Part of a small language model's weights: width 448, no biases in attention or MLP.
MLP neurons of a small language model. Each row is named by its layer, matrix (down: output weights) and neuron, and shows model dimensions 16-143. Each number is 200 + 30 x the weight over its row's rms, rounded and kept within 0 to 999.
After each neuron's rows, "fires before" lists the tokens most often just after its 100 highest values on Wikipedia text that the model never trained on. A number after a token or word is its count.

L6.down581,201,211,211,220,234,186,218,209,209,186,180,162,255,233,205,210,191,237,209,212,182,227,192,198,228,209,185,222,162,218,184,187,236,224,195,244,217,207,261,205,185,165,240,247,197,193,206,208,214,160,197,219,185,184,234,221,238,254,174,178,179,235,214,174,217,185,220,260,201,285,151,161,228,245,205,169,162,244,164,213,261,234,173,179,182,221,166,134,202,149,226,193,204,195,210,194,258,186,160,192,171,198,170,175,180,205,154,184,156,193,184,220,167,228,217,204,250,225,175,178,189,216,214,197,225,237,219,230
fires before: ", " 32, ". " 11, "." 6, "'" 6, "God" 4

L6.down517,172,210,198,184,128,170,217,189,192,202,208,166,239,188,219,189,175,187,158,155,200,179,239,224,190,166,170,210,147,237,217,195,251,167,186,184,222,178,245,147,218,163,267,197,267,205,201,209,190,180,173,213,207,245,242,206,249,198,195,219,206,223,186,153,200,182,154,223,270,200,183,186,185,195,190,205,250,184,221,257,186,225,237,206,230,180,197,167,197,208,221,176,226,215,210,188,259,216,205,225,228,227,182,215,162,173,203,180,184,178,169,180,271,165,215,187,231,194,213,210,194,214,170,213,177,180,200,220
fires before: "| " 62, ", " 5, "- " 4, "\n" 4

L6.down1672,188,237,219,186,196,146,221,203,186,213,188,224,223,222,225,239,223,204,206,183,169,235,222,170,187,224,218,233,193,172,152,190,273,212,208,236,181,223,229,202,139,195,198,188,212,190,196,209,179,252,136,188,190,217,224,213,307,177,218,220,156,237,206,198,155,225,206,207,209,216,222,164,216,237,193,207,199,197,162,220,214,189,232,174,140,239,206,206,177,305,174,177,167,199,210,198,212,248,180,195,203,170,223,183,121,173,232,231,172,269,207,179,250,171,202,196,176,182,197,211,191,151,209,174,152,166,198,223
fires before: "\n" 59, "\n\n" 5, "| " 4

L5.down1254,199,196,206,168,223,221,191,254,225,183,218,177,243,200,209,238,284,228,148,201,244,194,171,137,178,231,255,176,184,164,201,169,97,233,184,212,213,182,243,197,255,197,225,218,233,207,274,176,235,158,265,253,203,154,217,226,206,252,206,173,168,228,161,212,169,163,288,203,215,221,221,189,247,229,203,223,200,186,201,198,157,218,145,225,179,187,215,237,195,213,171,224,217,185,125,223,218,248,173,176,190,198,179,228,225,211,192,191,175,215,128,201,184,214,194,229,204,195,189,240,189,212,184,142,164,175,203,234
fires before: "\n" 43, "\n\n" 26, "| " 7, "|" 5

L3.down1737,203,214,210,185,128,197,195,155,196,163,182,230,152,220,182,215,208,211,156,214,186,175,243,257,226,203,145,150,190,193,168,214,187,145,151,142,231,186,257,203,244,195,197,179,217,190,241,232,201,202,220,220,141,196,219,170,171,150,189,163,185,221,220,211,236,236,201,211,187,271,170,170,205,173,176,183,212,264,214,165,162,158,173,206,243,238,195,175,226,202,200,250,176,194,237,184,213,128,212,135,191,157,165,204,169,200,217,188,152,235,165,162,167,182,185,168,208,202,174,230,211,175,230,224,136,200,193,176
fires before: "==" 18, ", " 17, "\n" 10, ": " 7, ". " 5, "." 4

L5.down569,218,181,181,221,199,202,207,226,221,56,208,216,205,205,215,185,225,185,186,183,210,183,189,185,213,187,229,191,227,170,227,222,0,188,219,193,195,222,170,189,224,208,194,190,214,216,200,221,202,184,194,200,230,212,225,228,195,212,175,196,191,149,154,239,197,191,393,202,260,179,215,217,163,202,196,165,207,217,185,220,208,192,171,220,184,181,209,188,219,210,204,208,187,196,224,263,201,219,174,192,195,181,175,190,207,204,193,233,213,186,208,195,182,160,225,228,214,184,209,167,178,210,210,203,230,184,201,188
fires before: "\n" 62, "\n\n" 38

L6.down1561,183,159,238,210,153,196,185,119,183,197,213,237,225,249,219,210,139,211,233,176,161,183,203,236,213,243,193,208,221,151,249,230,277,235,217,199,187,286,205,203,224,163,214,235,184,225,178,225,249,230,194,208,240,212,227,159,234,165,225,210,178,190,191,164,175,197,177,224,219,230,207,193,192,212,150,159,183,202,241,202,230,240,153,163,189,237,231,207,236,193,249,208,173,177,190,182,201,214,154,245,179,247,166,157,164,189,200,178,180,237,153,227,189,187,204,198,233,215,197,213,147,171,186,188,225,180,218,243
fires before: ", " 37, ". " 12, "s " 5

L5.down428,230,196,170,200,217,216,167,214,157,240,226,215,249,194,196,204,187,170,209,185,250,266,202,211,193,236,213,269,173,126,202,153,183,186,154,226,169,274,194,195,189,201,209,200,200,206,177,188,196,226,215,198,231,181,158,212,243,206,175,210,223,241,202,213,194,124,177,172,153,197,212,191,183,218,205,239,213,183,244,186,241,255,158,206,201,176,221,233,173,216,244,231,229,184,219,171,221,195,167,207,186,201,200,210,181,189,194,175,192,279,212,135,265,189,206,164,182,234,184,175,250,193,234,204,118,191,204,211
fires before: "| " 40, "." 22, "|" 18

L5.down150,182,216,158,152,155,217,142,176,224,164,208,240,208,166,237,191,183,212,141,198,211,242,213,253,163,284,226,149,220,237,210,210,175,190,162,201,171,212,197,177,212,241,140,198,218,237,159,164,244,174,249,170,269,205,243,165,199,129,204,204,225,225,222,208,258,242,236,233,195,164,186,200,254,228,218,200,213,181,212,166,219,205,237,176,148,256,213,209,191,136,169,195,165,186,245,192,190,199,180,215,165,200,179,184,200,203,185,189,132,200,203,206,195,202,204,186,215,268,172,184,177,153,238,264,239,177,164,155
fires before: ", " 28, ". " 14, "\n\n" 7, "." 7

L6.down226,208,155,210,211,206,192,238,233,209,137,168,191,161,156,216,228,201,219,226,164,195,268,226,216,175,174,206,205,171,162,196,237,0,225,182,219,223,210,191,198,204,132,229,194,229,242,257,215,184,177,225,196,171,204,203,239,178,215,200,251,224,232,186,236,189,238,272,245,237,197,226,235,180,224,194,213,174,207,215,203,132,190,183,209,213,172,191,234,188,198,261,203,200,171,168,229,222,204,136,208,171,236,213,201,188,208,224,165,216,219,166,237,174,172,178,170,193,152,172,215,217,253,191,233,227,158,205,185
fires before: "\n" 41, "\n\n" 19, "the " 5, "200" 4

L5.down774,175,202,194,221,219,198,176,227,219,56,222,190,193,195,222,180,195,184,188,195,180,185,197,170,187,166,213,189,193,191,225,206,0,169,225,186,210,183,180,181,199,175,219,199,206,206,228,213,199,182,206,190,201,218,204,215,185,218,192,198,183,158,163,237,204,193,394,180,266,178,198,228,182,219,202,186,186,198,221,187,208,202,193,210,192,222,216,189,228,201,202,179,208,191,191,200,207,205,200,193,208,181,180,189,189,198,165,211,224,195,231,220,207,186,202,229,182,210,222,200,207,205,221,200,221,201,173,205
fires before: "\n" 61, "\n\n" 37

L5.down1637,182,204,175,203,181,179,181,212,170,118,242,229,217,183,234,217,241,242,216,227,186,205,199,184,248,255,177,202,244,184,245,129,211,193,221,227,153,195,196,178,198,216,212,217,209,196,192,197,188,223,170,204,274,153,169,147,255,237,204,212,122,251,240,194,235,234,193,220,188,207,201,175,169,209,249,240,218,197,212,212,186,183,169,195,231,206,229,219,172,243,175,225,194,174,223,190,286,179,246,211,148,208,149,226,254,190,204,183,239,226,248,191,198,179,266,224,190,207,245,214,240,220,223,196,170,181,218,229
fires before: "(" 24, "s" 16, "| " 7, "″" 6, "s " 5, "Apps " 4

L3.down534,216,180,149,180,190,225,165,216,265,219,178,235,262,161,150,229,186,187,210,216,191,160,228,245,157,182,277,191,182,161,214,189,105,220,237,210,183,251,202,162,145,151,182,174,194,222,181,213,173,213,232,221,232,171,225,228,191,135,206,215,216,227,137,235,234,152,170,161,236,187,221,219,215,186,233,164,178,259,194,201,192,272,176,160,169,246,203,203,224,203,171,266,212,188,187,265,189,214,221,237,187,239,189,182,205,166,179,194,206,241,164,170,176,245,209,219,228,241,225,177,261,205,226,158,199,191,241,242
fires before: "\n" 59, "\n\n" 27, "| " 7

L3.down1693,209,203,258,232,180,226,180,225,165,232,178,236,239,215,230,175,175,191,230,246,217,207,235,190,232,237,172,172,166,222,176,186,193,150,178,233,197,173,176,254,188,207,211,226,209,197,251,168,196,193,190,210,172,257,165,156,236,170,204,197,177,267,155,190,205,205,222,191,208,163,216,192,191,217,220,214,238,173,183,195,199,163,178,197,183,176,184,210,221,182,181,206,271,199,218,185,226,187,196,194,226,259,212,219,153,167,152,213,224,216,168,182,288,146,231,307,207,189,176,255,182,228,207,265,216,221,208,226
fires before: ", " 43, ". " 24, "." 7, "\n" 4, "; " 4, "\" " 4

L5.down668,219,209,194,213,189,172,219,189,174,161,160,167,181,175,200,199,183,225,193,174,223,169,217,224,123,184,167,179,150,150,238,213,156,215,171,206,226,154,186,179,176,174,205,186,192,186,188,205,202,152,192,223,171,221,207,181,204,169,252,197,186,182,206,157,245,204,312,209,209,118,204,207,158,247,237,177,225,232,213,184,228,188,192,244,186,197,214,161,216,203,258,197,197,205,197,236,236,206,182,158,226,222,192,213,234,217,273,197,169,259,196,171,214,285,161,191,191,195,233,192,208,170,177,185,186,245,247,218
fires before: "\n" 55, "\n\n" 30

L6.down1456,189,171,193,209,191,233,243,198,181,168,178,172,187,173,186,229,221,190,219,167,182,215,222,203,176,225,165,245,178,158,191,230,0,185,165,187,178,236,178,248,224,238,222,199,166,175,167,208,205,237,194,209,170,208,182,160,171,185,175,217,183,170,166,164,219,202,304,243,194,216,202,239,189,182,173,206,252,215,218,187,186,242,188,198,216,172,194,219,231,207,221,182,220,176,210,156,183,255,203,212,207,168,156,180,179,187,244,196,190,186,256,243,222,182,198,136,184,216,194,160,199,208,219,208,205,196,207,220
fires before: "\n" 25, "\n\n" 18, "The " 6, "He " 6, "In " 4

L6.down841,228,167,208,230,174,177,188,238,212,162,176,144,244,215,252,211,236,191,179,230,230,189,194,151,203,187,215,179,161,176,170,194,117,201,221,205,210,197,213,119,224,184,231,175,217,187,243,176,185,209,219,189,171,198,219,154,225,155,203,145,193,246,222,189,212,207,267,202,256,243,184,209,227,249,252,196,174,152,204,190,230,190,191,222,205,196,200,175,194,197,203,192,254,155,236,241,201,164,191,230,188,231,239,214,172,192,237,169,214,228,225,148,208,266,214,160,213,195,237,218,196,264,156,220,169,171,216,217
fires before: "\n" 51, "\n\n" 33

L5.down1346,201,236,193,225,174,161,220,220,213,159,222,187,204,181,173,223,233,233,179,196,186,159,252,166,186,197,188,208,158,181,188,179,0,186,206,243,183,234,166,194,183,207,156,192,195,196,182,211,148,200,214,227,140,216,222,212,207,204,182,218,183,213,261,224,220,216,269,205,184,231,194,209,163,187,232,180,182,245,213,188,246,242,185,217,183,165,192,173,202,183,220,217,148,193,213,179,271,217,159,193,183,224,188,189,178,183,233,185,245,220,216,244,168,168,184,171,271,215,187,204,181,241,205,173,193,219,153,203
fires before: "\n" 68, "\n\n" 32

L3.down829,167,189,211,183,196,183,203,232,227,163,156,210,188,191,143,183,164,211,176,217,186,239,213,258,151,223,200,194,232,188,191,247,274,216,184,209,189,218,213,141,202,203,190,227,178,183,188,164,268,239,201,229,246,210,275,202,215,174,221,219,219,219,228,187,192,232,257,192,215,257,180,173,245,164,178,168,211,242,171,169,196,147,244,245,181,197,200,203,156,171,219,204,190,235,222,235,245,257,188,190,269,184,189,217,174,229,163,197,239,205,203,217,223,230,253,193,230,212,186,185,208,179,190,195,131,148,152,172
fires before: "\n" 32, "\n\n" 17, ". " 5, "to " 4, "| " 4

L5.down1746,260,197,252,259,202,164,157,167,217,233,124,222,236,173,191,228,213,195,175,176,211,192,198,173,188,175,229,179,189,187,220,217,85,231,220,223,180,193,200,182,224,167,251,241,207,211,185,185,202,189,198,195,169,140,199,187,203,179,175,158,199,222,154,166,184,165,231,167,205,117,244,253,203,219,179,165,182,207,189,206,221,182,194,202,221,180,183,176,178,210,211,248,173,186,140,224,201,192,193,185,200,208,213,234,233,139,282,170,209,198,224,154,210,241,203,148,244,196,189,180,188,184,220,222,206,178,203,221
fires before: "\n" 42, "\n\n" 23

L5.down1466,162,193,200,219,165,211,204,139,170,208,180,186,236,180,193,178,217,212,191,179,216,233,238,214,185,159,186,162,187,262,194,207,160,201,192,160,242,255,190,247,162,194,276,189,185,236,198,137,195,224,211,251,254,218,219,202,176,199,197,187,232,183,169,216,280,227,249,249,229,243,157,168,233,196,165,169,206,178,156,250,207,185,200,168,211,169,197,142,219,194,217,196,230,211,234,167,231,178,163,213,200,194,192,195,261,176,187,185,255,198,178,206,195,162,207,215,237,179,217,198,143,226,172,232,208,154,211,173
fires before: ", " 40, ". " 10, "-" 8, "." 4

L5.down266,153,171,202,158,168,214,177,185,193,263,261,222,208,169,212,181,201,187,193,165,173,205,186,234,169,194,212,187,234,174,211,154,281,182,163,193,195,238,186,173,235,189,234,184,239,186,172,221,268,199,262,220,200,247,189,196,179,207,217,224,212,251,210,230,199,173,160,168,189,186,226,225,179,165,238,186,256,217,223,186,200,189,234,187,195,207,209,234,174,229,168,195,199,207,174,226,186,212,182,211,232,210,189,206,235,231,249,182,196,223,164,145,213,154,208,193,205,244,249,177,245,176,156,261,244,229,240,201
fires before: "\n\n" 64, "\n" 9, ", " 4